Weights of a small GPT-style language model, trained from scratch on English Wikipedia: rotary positions, tied embeddings.
MLP neurons of a small language model. Each row is named by its layer, matrix (down: output weights) and neuron, and shows model dimensions 170-265. Each number is 500 + 50 x the weight over its row's rms, rounded and kept within 0 to 999. Numbers have three digits each. A neuron's up and down rows have the sign that makes its largest values positive.
A block is one neuron, or neurons of one layer that tend to fire together. Before each block is what it responds to, as a language model described it from the Wikipedia text at the highest values.

Description: Table dashes; did-not
L3.down714:490483545505396553534513544468522574602530463479502447524420538489486455528551484514447433434560536496472446521457433497427496488523544561558555470497484483455530515488522462549550489527564420471429482459572492541561432500461459478488530542455495586596449437475573423420501510387450467470
L3.down820:417491538467511507535465561494439469466481472486489574472569469430619559451452525445509569520488453568557442550485446417586473534412553496531464544467510519504436536567511538588533487498469525521519474555452445467503539578471484565540572461453542522460509523460440514561504422410529580479
L3.down977:435398462561517533435381446527461526498450480350501505459511509481480454506528486603569444356496500528545534507509524558553481479446543563508538548461490545521496524524489476585542389425449504562501514479523551454478515456485480510578496482563480462476607525581495507541475557592521527510
L3.down1023:461509574517542450553489422532502576586568567550511574562496406552525511438499511459498560477485538499533503512545598470408480502582473455488504476451470545473479466559508391511483516460564440499582568479595555530508584514485552479409484458533472475531553526458421489572537426477467567402

Description: Coordinate minute marks
L3.down797:544457529470568532540417498519527514572458476480433433513449423525473574525489564538552554470458561488548521575464509506514420495526514461607526460530514509489568480546495504448498419501524416515419477597484526453612517442415497556439533496461508558522513503503435527506458569465502535496
L3.down819:417513521571480545475533579415493480505468492482540628618536539491448553589466482530465447505464407561581520463473463495541433538509479534514601620436549560593472512405468523520407425460552531505544420551483495531437490415529597432452461471526463466524474480523531521538500500417523538521
L3.down896:433542506494572537416574493503483509475425443463491503542428537551591464389618524537508566517585425391561451462558442475471443412516545563585486481531548442541503471460506532460479514531522472512526549485469506548408442561545456530459486577502556536474487618496509488483504492544558449432
L3.down921:577452537507507566495456389488517603411461464534538436589485494416544534445465583455573507550484409514497480497530517546478449527516552490524583567544574561475457524556412598593485517496465420447534527484503590464480508493494496438422478482502520508493573474609559600578467476530492527511

Description: Words expecting a preposition
L12.down901:486503492523421517617525553501505468530616489530515550496522482567560580434502391466539509498535444474491538600442522503538409534494470502449512453433492552494468417448499544515538441601555536535578428485562537442483477540398446542508464493469421515635457537472412504375525494450387426536
L12.down1067:471413545539529576536503497470519422632364520544434482386507555582467487540485546514530553439455494522536505594491514498563383552419498578523459494500539484581576572473496450489512468520507443493463571540471560529527411514540534556483446455486492582536568577428461450434577540522505478486

Description: Markdown table separator dashes
L2.down428:411466485524546481529536470494600438529545561467403425493517514525534545491484555546560500416396574491505470517595561514514394482520468518565388533420462558560561525477564583498405501511546433469501506504555447537471427529505457482431530487399526508516564486453473515523545495509546484485
L2.down450:399457493557470560513582416448497464374428518456508485561575534551476609518590455568509490582477498532460477618521533529486553455506538494467505579495618498520545532561479533428521554479519525509512524498456534520478514516478519454481458489450523468484554411520482474421496523476535544409
L2.down536:454509456454481502474489417546526595460477550528513551553584606529489486504436536448515528441434481488505513397592602532552490523496451526496538519469460498524490462557456426560447438477433495522539539446499470445636420507481538564525473509478538465555500551572512432515568610469415400517
L2.down540:452480529465497565442551514624575475570412522472500504456585484481512530411472497409449423486446523489565375563478449503517427607496464473504591482442561512545433481538562483444528538499564523585455375415458578453577482483477535505534471518421527506456527392545524499508500491510517491502
L2.down632:506468519558517526524592633450521455544456533509481506440434456568516543478502518462485502464484554628554460459461455514535490456529533471508516446478496477493533414509527565518531507481426478498454479526497553462434503436555489467551618575569500449527465409509478506551431464539487543548
L2.down773:390545473529552500514512435432485511566523481442477541455546504464475498485539479474446375480569574478536410547560486519491523475544595482515555586465443457586593619456547494496385497477474455543432587490535448508488560563451515452544489475449443559443527532482350457493589462549410506392
L2.down968:390512574497425528477538448496474484500494505494455566457422564566411484564519520495451613464418510542552528583544490512446557524553514525534538542589465491582449467459379505497592513417455422513468503511485532512499377513471479592444537456454492456520581404496472435585521554455546440456
L2.down1265:476566468526521558407580594435525406547485497495542425562496530500462510566472543492417557532445502557459576451456477513418461500446484584444457494503517520423461422466471410534470508510508436449378534355520521553615517504463477526653450506470468546436549456466468520453564537551539476519

Description: Mid-word name and prefix pieces
L12.down382:506576496526538539526519582435479517397585454511477553497543466380543547537501551507482453497583554488511510569543572549510521636524442339425436462496506417497546473504570493569457482483416518488557430583448502491535447574492502538537548498479508527535469540548562470485539503508434514431
L12.down445:511435473517443472458520477466515453537494506480557449586452510442435443532480409574482445549511501511447492473501479523399413463495463488497538559454585437563576486546470547503530464456537572473485533430448500562532452538543547491464524459437463491536429476423505519543415517463598399526

Description: Word-initial capital letters
L12.down264:444484481442519476523489554490430486544527580477529515515447571602538478505656459516483431434530605522479557441556520474499561583386488570569523457516569478523471502544518388398486470540474535503425492569550559529487506409521502478412433479535503487460511502494552539490562490463477591441
L12.down1308:573460563546534470465481563478599548364380573499457405454427550437483505424403552489535456390506476574520541466544487582441548541532549511520604477511459506479502529468489447465449413517535539496479508571542487512490454514460582453472469579536469410542481558461572397531386488516572505460

Description: Section-heading word starts
L3.down587:558580510446479463546467525446452487458538484478486503463531473464465547577434553434555411525506537544593403542507508602529530506595384413482407534523470557507461529611505474541534532425561506532531526541486522582503535516539493395576480491425494419537576499415468473474532501557516572579
L3.down647:491514485493446547590566474544497545508497514545525425536508480515554424501473454542430483600487393532626421494516592572544463509476562516531493458465498559508433477422533539502566590433448468534443467430499499415560350472457495409530443427396478489561518554417467471461521497508420446475
L3.down768:511481491482574540511472542490483510537536516426490521504464478471489537529553407615370527483467504588510523545558419474521579504571570478491498457560485576584473499483558456395516499495511577455524474539524555547474444532507394437440458566420498442580471464504526491476538433431538535529
L3.down1078:522540498498462441435474540525493550510534476518490461511626472479476518422472558407572467468469564638548544494455530448472454557435576482443505432497512480530444568607527473510488430529441504493454504448420415472590460561517582528490580553523481413469535430445520469477449440436510477541

Description: Pre-adjective modifiers and auxiliaries
L12.down834:565404605453609502522434496468486498448516436643480434497516510433493462590525516477525575568468530504547504478514638522486532391485512498388377385452529503551435447470506492573439499462597520516413524499578459512518546497473493519564517503573483528423523492453604538515451432479453442594
L12.down1341:536507498487528464442424491481465509693471480525457460538443548419531534563553494544481524509486413555578589453477540395471529429551511489524468477536498477500507423530491503464446476446571463493477506426455587487606499573588497454476521519514448453496468506547466415528527542450513439500

Description: Word-initial prefix fragments
L2.down162:469497472526568557406594495453527506483508482535527530580483522383472512540431465437516461523521479547575610494490477512509578471433443448538552423515477508584476461483530492450381508561540437570500527501521507525554464467532422612515493524489561438491514572596556520497587478469482434453
L2.down190:470462379553413569523540536543524491496474580512469441498437500582462406511517561628521470574487508501477452492426518522462578483507576469472482509465439548495465527533596595520446606431507479486520503453498452616479535568451411549518437520436429532527447401488535520460479483500467445548
L2.down220:484541416625507447547458455501460425577539562549530432481378498517502569498508481508449450502519506500535475486456483473525489355474498479431547591404551555489555444488529544439502492518478499454599538530500531498425540480572478541519437506503520456520650445506483455445480452490487529477
L2.down228:475445517550437483563507557510435567433592451550483492528467540434518539629578524539488493421538559539517518572514400468552484404532475500508488452482576475506593403507511539536426458571548456451465491466533510462453514524470445513425566573520520566531460568527527502540499588576471374502
L2.down390:447510445486407420472394527445430439488481477468477440497427438470395466430592398523456557434522494551406597482518441477392594533448459473554483418461463477558521532509425525528557462477467551540424495525409472502531395548502530507544544462534544470517481492436570472551455468479497473453
L2.down831:461511429464563536585437439446601547526591548542458462466551452459393460428493518462482536510495508550480492477503572553571564449559409469528468507496470561419436413556532450488434448452486395513496443455474449494470423446471490531557568528529471542477554497484487489456549400631488507452
L2.down898:464490566584489438394553575532495468431487527584454496523444557467481532557572455482575445531510512531512495577447496554524506489441410417589525489547584669485484491451551492490445456500525512478544545513486607553471534528471497574498478533566561499524538523574495491473425524510520530458
L2.down1013:467455506530531474527489468491467469427563488484525541531448484415597447483466474619555539493503499491545451509433485415495643551411605519389479587475468560474435554519537614399553465438453413467462588497542441459519496552369375528498433544490494555532498395457493492597525539470473539505

Description: Longitude coordinate symbols
L2.down40:477546532458569522533485522491469543421495459443437484484550530481535528540542620531501468535470430417571389495472480410428505564499568375584547503448560436504428465490568521460475393489478505496512509584489605502419543434495548489373536516468563477535548454508530486461506522622468453502
L2.down174:460553520504516558523576476568492482456477376436485536520515523465426448499472496404578514470539507501475515440509537497487513395545532461452585507573446476442453457470472476528428533549506483562497389545618474477545493448516532679562452555513507469525561434463414468460441524508430423642
L2.down245:529514508452553487554437540495479550604491413495417446514594510570449444537558445514542591548421597494458495502510449498384549472479592528527506457469427635525467503564517554574539559537513511553536479517562506533511497558440443616437509437457399554429504519472583580501633521485465514474
L2.down538:523483438510504449488569476501530449472518446595453486504578606487479487446531533470521525503508641457535430514426516460522505462448465452460494460524469517525564541464458454495549440552580640541492581495448517482441480410515457512514490465597557458484554563595460443498506420547548442488
L2.down608:517510556445565469582424464486579513521493395542503534464539551483595558452352433538557533470554474478458496592451459433528467565524450462531519446406508605512485470565526556466453556510566550563440475368530459584459538543462435508548494427515574448587489530468479500487471453494548524495
L2.down614:563459473474551598540447489488550437370503505528546482507424538586512493528493466478429515527518526382520477494479405496517506469534494473537423541582496458585506479556420506487455593551470441452492550507473527510480577478507490483493438432517492387458448485519537550536469543423500504528
L2.down1306:475422500472510538564553486519568405542433441460483470583484557422571593530475478616522457493474556534453570573548466486442452574591513512553481557592493486509482486527406465554510530472509494555428548452513504462545414550452498582427355554441553465555529530446484467513456503469483567513
L2.down1341:512451496458529520444612542535466574613556542427467416405497462520528580463482489397444491546469471467578519534532527457467498469487468443621509521544486413424602425477540586452501457503596621472499513400595593520461532521483476524569532504504483451497435489439473449478525400446528470562

Description: Mid-word consonant clusters
L2.down63:591514560470546607440445443481491477548484582507521513454522419564616436492537592588519487491492537482495482540565503471523487443452458464496559522512490534459407477494571473486579506502515511515611573578402402478505538467511526459483520481469559563512543366478486483623466447456524585496
L2.down405:448481383513468614471503508476524486361478515545564529439538453563458529452489624576543454475531505457496450623430495513458427455516471489495599542534454444492533546508438547602525506493451580615460431432451484493496452387521499502519442421513523491508583481557471451349479468512494533441
L2.down563:547549444555547525419481479465552484500548539544481523496441455442550473523517491441475580509449482480547423517444513509556407421545550579461505460497478495552408501428471491556479513420473507495473477516502446506481422583489519455471599497520423404477465387441403490409553398557501557527
L2.down707:523453568519556495610572474547584566472443482541478462572550522516504547478566490500523464544406400456477470490513517454577451457523585438430490475560553468555577513493508480536511433555599436496555590463462489460419430524466528582538472492512425475451446483546414469458608473465433402488
L2.down768:496496533567500428518540544525477432559492474496426437549610557385545487539626562509499430557551503532503479461402406498408541593449478495503527569521565549547519484516624499534565472435515464453414573473560490568470535470496469541557472555490496594494530593524499511528472481460522524545
L2.down824:484550475580420569529567458471518434481463454556481462493467499519526468567567373515531497488474471494482576424474513524448406523485521523487415487534467521496574547492404537436507510482478510492451489574452389497549514487419584504489591482503429529466504540508500520528446498539470511577
L2.down951:459526544617461548526546473417391525516567590510494537493455387604570475442408534634515507486545506577457537634529490506471498564457416479490515514480407493495461464519489531433576530492472491509479506561434499509578475636466580451519458591474452453525522486490448533515529511388520591486
L2.down1210:486545530448555537462454495527514594496477477527513525480545467572525513549487569504417502459520520533446524481520539506449449410479429487554485531445524510604542560548433506528513491469473479493505439485563536390467451610429491508479531485537465540413465514482431596567508517467470487522

Description: Numeric separators in tables
L12.down1208:384517511474580498478515557416496453582555561505484498520511553615571463598454524492559479549391486457504512420587481562467411568504557556521487486456560567353509488566507533532478387414509509415515509450443508511474387513493397614488516474478547462575482445485464425571510516505573425470
L12.down1232:529514557457523497504499497611486613497504453569488475551539525517494497497505530430483490505503601517494552475476562541383536514606670529473496481528563461459497525474518561423428472477536475459525385372479468460536436550495503480386497496425490461564422500490538479479496451539412410492

Description: Adverb -ly suffix
L3.down421:505521357475539521530437495513552480510409551506462495399501455425482492494344493458456513518559568497362522518406480424503500493560460502510506461478381444451540404466460529474478479468488562496466511419443475558477534547475486464488584534544588548469523430473391535531534539574502555497
L3.down568:552529521520465584532446501469395521480451427567494520487527514507399487512406499562488534480490517533459604462501525601475548537501466507484513498531512507522528446521576489468554435487417517497556501420523466506449478461482552538511480468561489443475486510556590408554568427450489488550
L3.down945:422556547530544437563413453506489509576491449582601421489533440586551561494486474495558499474515499509562450542520608456506493498543580628571514561583465543617529436403507541453569444480482422525462453481446472430523549428467507500500593386596441486414517459478508422485473425410497498531
L3.down1005:389528537512499517534482348599545605533459608548519515442501398414479412511425455518475551515467504513501523391504543470428447491442530460514502526459533536428461471521509490426455459520510508491479550518466571478575421423525423439530528441522426364542514396565443562535466428571506450515

Description: Adverbs after verbs
L2.down559:491502540600483556412477510418524456544477553503568548465525532558542506627461507487563587407517456510546463536484579467583484444475440499499567511433521531480485442559479519578530465465485498550563461483495573517504611516502365521478523497366437546633547480495490467396502488489620514508
L2.down591:503375506550504512494484448444538492428455550562533491589469423485549530590531572531433481580632538524469481524452418477484562558511561480456522572507572465451453506487437474531477563668518454579512499490466499396551544474452507419544472447535614428486575446565517479519480653465511577547
L2.down733:540493490516556432473452518504492447545483471459472466459445506512483455485405436570498547585510622528436395515520514600517524506520498527481454523458491413415531512424466538516554503452507510472476469472506520524520503542516568432548482423487470475539448490468374536521438472507491494501
L2.down829:498464476580551425524511538489457550391441520590512523476522498473456545550535513431556516646536438561517402562405532503465540473491550496483494518458497463493557451547420444485510420529420507527566527567420510558525462449480522470458370570440625515461493475524536530544476442565476488494
L2.down868:480521528556522525492394524524484512417444456508468480484503558468543475478504508521560484474443486453535487502604501493560581478518582548546508446533542471547557359460554438497498579541539485491477436543590528477572541588473422400504520481488431446500558421547592606507467496461402410462
L2.down1101:568507513495526484547441404530523579595441531483433508561551510424479485557582644476579559469509494602502475490521429471541510545541561530522415521486455539455518476494540490520481612555586432542438568476567432500546476503501464471530407420613424453480481453585438598513553457566512429501
L2.down1338:491466591525527547529551506565555566473453476442445567481543536545477596499539520389453472521409522481504439545501574459531471593497460496459545458515470412492568521505550495578485524561460484504438556506539485520426512516565545480471434510519535511517557460567541535570507454418454580435
L2.down1342:459492499425476471442539514484555430522468487484494524594533494441405550401532515501447464531465464512465480507467469461545551395554573510529479562558444426524497543468553455438464629536515479474616446504509452486561434572497459508514473590467532511426571498590474529560416424492503601425

Description: Word-initial split fragments
L2.down23:483494496473552527519504486418444495493586438594543537523537496538478549481420423555459449449537613475439414476513463616486444549457536532429566457523484453413422505498568490489440505527564434469553482527516449584472476567465497527446510536536523493563427485496513565463587532454490556441
L2.down47:588473476480556591490534482460511467436570445596558443596445586522492475464464466413490414565501526495542602421494458486479480500441514405405482570414439589488444457570570527515525602513526451497505462430578491459452403519490423466490488533499564429542620512488521542439610432409488540551
L2.down250:513509484499468475519460587469444512419506511577474491515439401559529376513491517515436447548478478514470418491478497577536512510483405522467455578473482454499565467452427627514457439469567543460508528522369478526518523517404438544504530436488562435541504430505548619455518469442480469426
L2.down252:544566539552524454536482525488540545514632475483564567551456518497544479526475545441472600496513526528534571537533394543572559500534454436551490458515436483492423499541425534496491471491572442508473566607550457470615460420471464515570504468521544419581461466611533506461608381558489460462
L2.down590:530507509443468501478547597416503443436513465451501492500448621490516524577526525432527558497515466541470491478524458563375501490535546501537568582447499558505484481510450515532533490557441613557494538475515438447524532473572562547507442411495494493349548492460512523537566452531514445556
L2.down604:486480566388500526480463558590555377394489514463494455491464527497543512554420520479466483444502495516661518512533462454412419568502469466550566522462495439510449503487554560458500508422407529539442470476493477454451477479441513539467530461471435512482489452495483525397562465416494525566
L2.down875:511442442483526532473489509510447425442522548534533535558438500539475573499486506472584531525467487524438491415570470507549495538476510482450564558563472497407484487510535419477437667501481472479561470513482454579569508567549486524527520468400492474409435406520493427432554466493478437509
L2.down1198:544525548555530596478492635483520477511537470428446437533485497523536576564487522469423588452550431440521515420549475535505430484512437598486532466522534498597421449554504494459517489499547511604497491470542594500536447561546456499459341527525466503521460535528507538514565460518498488443

Description: Mid-word "st" pieces
L3.down100:406459550461561444456410453419581580461519472516462526599413440483452447521489532396498503575533491463543502496507422506590542499479484422528450510531517435392369494585558547417487461501456542552502497479576498502507408481609555483492506473457413489433523506544554420484511468445469579470
L3.down457:432467642441528438511526514467494528474567446434545518448532426536526515461492498499529455490480450577487501494589508534508515533531476552459483482478427528524507507499456449529505555492435488515536536499523438485473522571544481508540483463487501553572524378565445600477345474456500521463
L3.down1151:425487517488513602511429335521550451515407484480459508430505482516528529478544537554454453508439379557395495566499415579509492498498491523449483487589536465515482506520419542463548523524625536467544337512513521526490495448487478553474509465503488422557441487536533526511484574528539471490
L3.down1254:437423425548510470459540524502481541461563479527449504543581577521563439567504419533500440536525539572534412572539462564538534587494531481447435513550471513410415477461488405483579532458520448539577516499615529510499490510520502369475534510453508416539625472532414508479452469622533578542